Weights of a small transformer language model: biases.
MLP neurons of a small language model. Each row is named by its layer, matrix (up: input weights; down: output weights) and neuron, and shows model dimensions 0-127. Each number is 128 + 32 x the weight over its row's rms, rounded and kept within 0 to 255. Numbers have three digits each.
After each neuron's rows, "fires after" lists the tokens most often just before its 100 highest values on Wikipedia text that the model never trained on.

L5.up198:139123100173126091103117126105148152081178133106148131161147123132070193121133166115130182136196129081105111126209166084152165112092148061179095077132171109104121065118064172085150149097128116079124160150110181109121167121120130122149116156077145108108187180174100153119119046124125066144153119139118176085188129117164096114093106088132103086145144118122143079090141126131161121130163
L5.down198:118113058148085163183166166135092142134105074106104093080145089167156152155137164071133057128072165109101180130086148114097081158116117110144117095099177109121204142134151122130135093140112130082148112107157122090153167061126104139176082170120118123146192114179119152193135152079113153105099127140185083146164099108118063093152117193225147122114146119209142142119098055139169092177173
fires after: " in", " of", " In", "ort", "t"

L5.up536:181190137134087177101073151138147127094105098119120119118121137086170177168113144115135160185092058169093166073133154133191105121111120112087143094113150167223126145152111123154130039092123119149110144105119146097164065163109136143132146100120151110126091081187145119073150115175146100168150131169140166145118150055045119129110159150099121116152173113132132195154138098137069140191154
L5.down536:094116138119150200127109136166120136148163152121186081132163073180102160059166144088186110160109146134109107084082159133143126159138092070154130116136129133096149150120139188107137129044055103171147104130171095131088160143152178149146187125098092187114130099102186151060105091154129112135089121168141153114092159081154085157126155158136130123130113062138128103141111105129107124095140
fires after: "u", "-", " L", " b", "a"

L2.up116:126150194082136106096143094147106124177160122172093139146139236105171104120080072129187177106118073123155132110117145104146142085143120169147079118121108168122151186056082160082127174122126135122163125106109130113191156145103135140122103131091137094130055207140101116114154070072161103190130164167106098153125072130133056083124138089103100117140114112157113140133142159149141100121131
L2.down116:142151134082107120151126073166113078131179116147164078121168165109144150114134031142165156130070140153152103069133141126141142105144087127112170141111131172132117068090148101139166182137110109134145083077157141157197166147125118178150143126082113122117103184157092112128162055103153127166209113141126093098113047136140128109148133154196103123137086093144121160063120113154172118101148
fires after: " o", " A", " F", " gu", ",", " B"

L2.up537:174086107132117155130149087138187115152100118155129173105155135070131138098170109079110117065098109153133144092168139093238109093102123186119088110119132021132179138123135105149104085071057110169141132120116104158131134149100171085112140134055080107137162119137107185112142126124064152196147118116078127126093089178128142157149132120073138148105198095112178131128165148133122099131128
L2.down537:169094166102084113089118128115187105133112085112107151139125118096140139080157146208137159087112109109129144105144118135176155129162080131082137179129130129127117119182159112153072074124149140118160058150089120145059153167132105082110196151165128113083141141123114165140128187091065130154138167184132106090132122118112119134157132115128190090170167114094150135138076143122136041122157
fires after: " M", " dep", " ch", "ep", " he"

L10.up41:139103122195184137067187140153177067173143131118112151142130085151138130200168137125079109144145095172128075113081123171126152159125136132142111096104134070192164129133168085115152116134097128115152119067114123142144107137098173127075099113172097140091127183151096148065136128059129147123166193105169119133097131124057116150121140109127095157135098112168115089145136096074128137093141
L10.down41:140106123131085151082128064135057164056130174145144117120150121142099101042147125175139109143178153090070132089142189153134127120063145111100106160169154221028126098139130167168148124111134150167132100150134130135116149115191145145135084095092149121172169130162120144131109111169192071120102140176114134112200091123109155088146127098110158110134102102137126116125159170108121129164083
fires after: "ee", "os", " t", "us", "-", "o"

L8.up359:164152103120090061128095113083156130083153119115091111121119115156132182119093172115157123065154147166098091150152199108188127096108104079144105124106211218149139122153115072132092119176134124109110119140149127141126100126112144122086112113142126125148085119117119064126063115126061165088153129157121118117108149145123086148131175130122150068162194086132179072143109161164150147190124
L8.down359:106156149119111094159123199136129098166093171162103101126071099108179117132122094109149063119167079130155114133133147137126089083134094117164081143156150106145088123090138083162089083184149112131063041138100096099148174163072098138121163180147155121100135122143115128138190146099139186074111142124140164183092158101118155213139169184107142174094152129103191145071162115175122135144121
fires after: "t", " st", " ad", "st", "it"

L7.up235:188177122166141170122230176093059143079142125146105167107131177177142115104093126132135206174162126162118116127141140210148076108115109110141088130103097090168122127105087129143150175110168142101155172108125127161129105083111056133095110152111161123159186122165071096164179093063144102099132130143129122123118136097110067110115123115082103124118155116144155105095109102133129146102114
L7.down235:117124176098144078206140130126139107139107100160111113105132149073164072088141149135180147183167119171118111122156091130114161131133090157186136133128103175103123130131156093074047161110168145158169145100139158064137091148174118075153210114158066153103064173099115136158114186070127105171108124173159152161056149138137157167167110185119120111103153130113153112115098085160130114162205
fires after: " f", " o", " m", " h", " en"

L6.up23:104129149121100152100157096102170063090192088136118167121072197122087146116143091170133065107116111135135125164122104186053144140170134126145151113152117117138154115182137091102108093112122113164125139120180138132122094098110110146109102169114088160166121091134146093151151081159106116049136124194163186085132132114110079165129059085155083087108111162148142069133105120150143099076148
L6.down23:073177167145115132114098156148127184122169114090161138102169131099129104150116161113105141123128098101146082081097134122155107090155203144184105072095121165116146180190165155031129163105090125070194118097112205115096086122116101112169115112162167077157130198122144137118097137155099170132120102081131107092125151193113093138171148139121138157136115113098111102124117110159064220090131
fires after: " T", " N", " B", "N", " "

L7.up543:166211156106150095180149132122133070131090148125138190121114189159106157100116117191152153134127110093120136124174169095173140139118065140093096102133111146097087102094084042119169119116197147154140089129126109141149122091093148172052165185102160158179156093120092152135088140115105150152112133165155082173083137124137117089097107078093139105137133150115181090130104103149065146062135
L7.down543:140151109119078147103128084158079139140174136075089097072147128115125140129088148123066080106076166126150110173108153150110070106128131170146106170143077071108073085092160167169153174123086164168150150171177172129122191117098063140145168106138123155086173164168139085112121132138211116120124111117125089124114107100145125107085181161097168152150094085199120176169135159123146111194177
fires after: " C", " en", " A", " G", " o", " c"

L8.up551:117147112051090149100122113166175091032136113087106140173151148110110178141152176226113176153146129130138102128088202060170104125122124105089133083104124135112132125145092092111146126169076142137111098136100127159126184137097107132119150152129136087182124142113112132133104163103163149141141128128101122151105191107086153129108126093177118127129051158099148124100158094101142128144150
L8.down551:121082119118111104106081146104123130126154153136098072117126093110180129146142144126145126182144167131118144111168144184107081076107191083165110186106129101224141188154110049195134137113130159099153076163135116136112102127141130153115084065082095167158135191144120105085074133150036157121112156140131170113046100118128193153103104128118128108111120104141139153121123124105125145126075
fires after: " dif", " d", " A", " t", " the", " T"

L5.up349:067144150088120103128129122047120139148123141143133165149086168170078134166115158176141142139148117081133132154077147075128158112152105143119176078176148161149112162102149101103096112066148109158114168215158147153189111110086115050135146114121115112176113147112117134119148092131094118082140096143106101127106133169122120153114096092141160140159139116169110135098122113099175064083143
L5.down349:110128123157130103133184109166111106112117119167086116097121128116170114114118114128148084140116156098157223145096116135155135100137159106044124129112166113145188100146115130106128111097130083177165129129169076134143102153089147101150137129140102022136157198087122141128115134132162098126130092136156163163140184095085088100171100175140120127111116100128064079071147119152140128109102
fires after: "T", " T", " N", "rit", " M", " used"

L7.up517:122147165169162078151107090115138089123090134148087189148068166141070120098127146161141150077160131138040120120132148145134102153109151160136154136129076148108185114141185153136113128156074088116106010134071139115106134161069093075114155155124136092121188179144102146135149122173147132163127159129092070161214190107102175115162072146154122085132188161143136106111134145096130103113174
L7.down517:166202134110075100057156115135135118155143172136060104188193094159095096117131121161164104170092096087113173117145148150143149159128176162149105075142173126090123143188115147171159152146182114141121161065186181090161094101098120150094139150049127118084157115092104107126144108196108155087167073119108126150103061141095139166177151131141133104106113193124083139095152103099124124106086
fires after: " U", "-", "ep", " T", "\\", " S"

L12.up37:141112149171166146106185100142110105078097088140115166147098115135148137132138109183072143138101138146103133076122146144115139119191171148121109114064119159165169082125140102029097095167123175193157126067145165169216144202086142081163123119131127125140168105153072149052159150128109160125148159166065125143089174082109140091123127101135159123129101120158140082096140145119089133107094
L12.down37:128126121097121124113076167134133137093125176126116158138164158126092080156125079128159092094132109126198134144116144093116136087168137119092105093175180160115095134133129137167184174067118151127083119197145083066103170126167136139141092114134100157090124135177088159145083104133086160141165116124129114196131072091106144143119097110050146137212184152083149141154097142077130145167130
fires after: " T", " t", "-", " st", " Sp", "ak"

L8.up95:139090117163142147169144108151154149079089140147167136133098172119170085130188149118105148147171135146146087095137049135135125101152122081109168098167081144181177089145063071141091109122124117114178100158116121147212104051138207087168124093195157052129136117092115110068131106148123128078159098122162139204067113138090100140200166129122161111052113142133053140139117138100106131131111
L8.down95:142171102127093117127158169123145138122144102122101147102189114092151082121172105202118109154207132093092153162087150073124127143081139117084123190107133208124138147139113084113124134109148149167109118105089164134129124164164128186154159120104129123063138139154194153105075098143137081113102140154112153141176158107122112123181139107154096116152129137124064056070138081119197127138211
fires after: " L", " l", " Q", "L", "iss", "ou"

L7.up34:124054120108092072157100064094074118135135116109117184071129165202121176132123112124085125085090098132040151095140187127131126093127181186132142149108121148122148109129124114121145167084116179104153114090101088185134088135126096061093118168155122128169141067124112181147190083136152127106112106177135150092133162082124108103070140137115148152143168180128158122165130119093140121109173
L7.down34:125104144155134166133115138091086165165151161151125102129128106132156123125161112141117111102163114106125191082121100093153104155144138055128104164148135099137114136124137144119122129119114114138111108105117145125174111124137156184093145111048200062141155129103163129112087173159103028109185132098188095135073075194139092158139164093130105110087105120125124177045156100158091152156101
fires after: " t", " T", " K", " gu", " Gu", "ot"

L8.up351:095076095083129116104107129112129146104055143129078103105140149104154149079108150182142077100155112085060156158111172048117153098123137157208108104123202180168151132144171132061176127120135107166118143098177186136148124128088126118110149166108129155153093075163140116148137080121112111154151112111155126157128139089157111123124127069071130225104162125116174142085096188165136158108187
L8.down351:132077111107149106142095131132077131089175156076122113110131078168066134145187153137119106165093163096168173183089117164195145101168135133086121110086103157114134122134082070119176173112155157123167064206102115111097112103101204067100154081129124124124145145148168187128163108205140150118149160139142131131105105199176132112113088131142111076115047122113135154165150073099096124161124
fires after: " T", "ac", " t", "t", " h"

L7.up501:147117130143104155142067135072126140149154128152158161100129149127104084149185132137114166157117089076113140111127139053183075147167109109105137152092083104137170094130162083153087141069076144104156138169093116133141131124128094143154151141162160051175116081155100152058083088158150126167107101149171098149162108137126094120078123158131130107090175114096075174125123117136116107196137
L7.down501:199152091167075095132181093131184132098080038114038165146154100168182117115195134138153077200110130115125104114095126153132109105116183107130116151107166046122146125128164060128092174121137136142191153110153105140163091162140185097110131081119134128172170116042122097138084091120122115109160157131183160144147094147171135102110086115097067093095152164148157092110124136104111128151126
fires after: " L", " Ang", "el"

L5.up103:144167122085137117149085134064078042120163162147139110145155110070166110053096158070186184145152131134080125123166167171115080125096164160128195102132161097149126096123116154097168128147157147128091114105159133127097095116142147161174131152092059093144123155156093123108177093123121098162174152136125142127101123149131093072086143130109105042161128133128118144136121139106129090125162
L5.down103:109121047100128140110060125122156136136140123153089152131145069089149099132164164133133157098157179120149129188094091073055175118167111082076191095121189105172087105117132164143188101120148096130158135128190071106204108158109119082142074126124147166198158103060114159103142158137148141060113121145091127128127189085108127137105114066149151195134120134114094168153107121137139071096113
fires after: "\n", " ", "-", "ğ"

L12.up16:111060102171155079131128092169167119105126091148114103095068116147113116101174087159121172092216082061102159116085125120107140103135079044105130114102192163145133091131192101117166145139121131091186124158153160137171144139104131074145087129125132087147112098112119097123063092109104130110176144136160195079089142143105106085106129152169160067120152142084117142104158059067137177175138
L12.down16:114153087136167134134125186196114149166109138121178205134102132101129108096095165129150122121104196083124160105081121182153104168169183138148143102126154126121176105086104121085122145163153170110081079123103115142143183079132161143125165114091160122139164081120113108117100104215130117080129128107134123136094156091060104106112139062181121121171106175073135168098119166128159151177138
fires after: " |", "it", "ort", "t", " T"

L4.up176:148134171099174167153110102046093152124184144060081124099108158147214153118113146122151091077109090109102130125137124126140145152154169142055129156130108133106143092127171172101144120181087147120136097157067123169185117077067124119185076151124141109153095136130113129197112101149136122123127125143133115118146178167071164110150126108094131159121128145111179143142144123135161147131072
L4.down176:131103125113051059122143146160097143159125159147153105129109109178014128143147082113117152150125122152127129122115172155077135152142096122168120115128119079115122180105076119076094079171148108138149114115108169104139070150120157154104118131138124111132157080149090162099103116142207148114153082119148136112122101040145135145136161174151163145193113105096116096157085143073116125168120
fires after: " T", " t", "e", "y", "T"

L4.up121:140098166090156130159133109141160133148149111125109158166108153125101134063076122146166118163139067144110137091042157108096167108161098129123171120129117146151166149115149118104087118126130106171153086067149081147163146126054097103145178089093098113138114110120091182159094057117175134089147113184064121112147129109108124144095145146083105113127169138101141184133195141094147148101112
L4.down121:147133176101119103156159123206073074155119121075135138089126114132155130084177119133143119162045145162079132167096110158132099126126108083131159131125118160120120090145099170124080133138154129149152145200103199124105139151168101134113110141176159110157211171110135179157166126140096118105100092123194137081122114123040084146141158167082116127182165169132097153115160148149133090122097
fires after: " A", " F", " T", " B", " t", "e"